config = dict(
    n_kv_head=8,
    qk_norm=True,
    beta1=0.95,
    lr_head=0.00418,
    schedule='wsd',
    decay_fraction=1.0,
    decay_shape='sqrt',
)
MLP neurons of a small language model. Each row is named by its layer, matrix (gate and up: input weights; down: output weights) and neuron, and shows model dimensions 48-143. Each number is 128 + 24 x the weight over its row's rms, rounded and kept within 0 to 255. Numbers have three digits each. A neuron's up and down rows have the sign that makes its largest values positive.
After each neuron's rows, "fires in" lists the words (lower case) most often at its 100 highest values on Wikipedia text that the model never trained on.

L3.gate964:132100118116109081112126105120110151168117108125103135137081127109163096108131133108161111154068111146115111123126145122152089149146121136147137160148144141155157099158146182120126109138117132119140156110104126127150121107094149144098166145133184128124104161102123113140108131138082107126
L3.up964:145134156091127099119149123141124123112113105098118152108084128132100159127158098115090148148152146158110143107103103138147131165117123163125117121166126138112123116118143165125120138108120126118092091096137127083105114099129128145113153176162174139105125135151099137134154176099116154130
L3.down964:093115109119099141127128121131098134098117122089128097143158122118135100092182142126142127138116158107110109075139065053105153134084131108110103133151107124105142109143137147148093178158133104136112132139124138127092153103167146140137158117102086137172137056150148142117139175087102144103
fires in: "on", "along", "off"

L3.gate810:170138150118114134132146096125106139130113141148090123173106132151154099145129096105154092136144122141098107081111109085115150077115130100145099162144111138148119180126123091156113139126137079104143122096150140158134119182104165167128165112092116064141123153140139121150137121122139136092
L3.up810:135147133125131127144132161133118149136120174148157167144155139155100132079128163109120137134089140114146131131141114127131114118141090123149168150133148143129134094112064072146130130124133148133070107145079130106167112133183096122134120118160135160155123092101146198158141140124129178137
L3.down810:139142152116153097133144124132157159153092075104114097155147161099128110109112153108119127129129107096103161127109137144134123115135106120119101084143078096115167148175080146151160134077134153098115142106135143140095140114093159119097138141074153162136156135116149142137113128142116147083
fires in: "was", "were", "be", "been", "succeeded"

L3.gate451:167127148139154125151152159108102143120111108114173129120082180171115116117118121163142161148146103145109118173180160135167122088110110114116121150122074136127126084139126137119161154112119131164096128114141136118159109128133152093122133155101092150125099126096147075184148115102132102104
L3.up451:172130125120162136202128118123111112146095140103136099101119121155143102073133105131127136126168170151107077115159163136138132117131128162098153111149098141116086153119077149112172159124126103123118115147105150125154111116136105118138121147157102125147120147177105108145202160069182152134
L3.down451:119107119150186176143116178134153116123160138128149157125135129115153172117133124117111082135099113115161139098177113136161130090129109116155117136171166094115102133136130135115176112104163152107118140145110147107128139130115119109143146109140158133117165118147149117110105126121119106091
fires in: "she", "women", "woman"

L3.gate1172:077128129123097134104144098152132086149084151112131148157100175120149107131142097125151097153106111143139102124100157137123160106109111149120150113071136120151137087126137122106158175142125133129126099132149124133131099069137137149144129113114133125170147154137170118148127220105131145107
L3.up1172:103138093112151147128154133162132146128113110111151135108132144104133141110125110168137110161124159117175104108108121138134119133123154166163130148125171142100155142124111090119133117115153119134130114106148102101162135158129147125138126137159152119133160081124138085117148136101117126118
L3.down1172:135108092158136082100097099113137123076114114132151117152153159140130092136164121095103158137124104137134145130111121118103122094113131105119140099103133111137117157165140108146119132116097168152103072118114089132136108128118132153143141112148146167104084125140114133130069098129122148090
fires in: "all", "over", "as", "than", "under"

L3.gate823:108109187138127109155124129107083118106143200154157135130122141094155178144100170126148128149153134112093158158139178138131096048119109130106125110134109137184126099138136122138169164092132173142150122134135113134100185131128139155148067112073174109115147139159099134157126109133102133143
L3.up823:117106126135121086136120087104093152101131111137150147108153136069175162150101155126160124134092141078116113150135167159114103112101128104136133123072128110143112102135145137125166118147119139134140105125151126129101154134113129120141085152115139120110149133115134135126141126130118141141
L3.down823:105119143125130147103120092127198099093111115117150101119099160112138082148151107116125103116096142084131144140122114094130143153111136101134144128117144156187128117121114146135130063127125113137078131104171121085111121121143100118155161160149101116121150101161184162115135097097129081167
fires in: "her"

L3.gate1141:106093128162138172131140127123102140117102132119077104093124179096140135119153146127113102108131132112135101174172130100115121110161114157141110097166100159109104089145114122140133116122136138133084107116136101176134112082109116118130110114116175117116168133107183115157106102121110104131
L3.up1141:113091152168119102133166120123136140144120136110174132110162143117144113147121114133121127166128131081119133140117179117115175117126118182088159081162148153124099128128134083116107103111130120142113085143110127151131091154170163120131168060095139131114107115072136150149108149110089179119
L3.down1141:122126147113079123138122103138149122113132136151126115135173164131146150122119116115159125142148128102145144115135096129131129119121140112163165112128145149097156118182125102081157129133140123164142125132105088129143123130165112115130136129161111149160129138108142114101117169146126137164
fires in: "him", "it", "them", "her", "other"

L3.gate69:153118094135110120170120100137140109127109120126127145143136126119127115141147108092147145139127086111107168136128120133146103104105104134142179143199068132121105150123121142183161135106107127087146135165111101090099155126115129126157122121126097106091139161083132107076102103153110157127
L3.up69:120104139123121162098162139123101111134123119128090170119174132099136109158094157090101111120125120078116126140134133115114156111098112131149154138155095116108145131146124139120131129152192117134142110115112159135155091151155111098110133122169099106143078135114148161123138119123136151174
L3.down69:092152119117133153112179176114090119118095128156127158161165148129116075134110146107131124089119128097126126137138094110153115126158098126120111168148091187132171150160174135113134133137166103151135154149136136093162082110153107087135112157159184123127088164080121139145133133119167139119
fires in: "not", "t"

L3.gate1342:156145137131116128115117077140128096117139130090127130084135186126146093159104113106177142145137131078141092106116147115111126128114157128095120145140103143132123152155085100139072111141102111156148109133102146157134146130121077149154156109073146119151119138096150096165132120145128128119
L3.up1342:157122135092073154130086112131135117129162149111145109124135151134109118172120133127119121117089125081174107098130134109096127113066154167122091132130187121143131125121132109137166132145137115132162100116126139095129148143118117133142143131097117122145120152136160140092157117164131179146
L3.down1342:105114121150104145116159099108149105131131114104139136104128167134176120154162145116104133127096122123106136095145149157125149152095169120103123150130142126122103145179107127161145102098108109107134088143189099142081119135127148139150158145113142125120131122093149140113122129107095152136
fires in: "is", "was"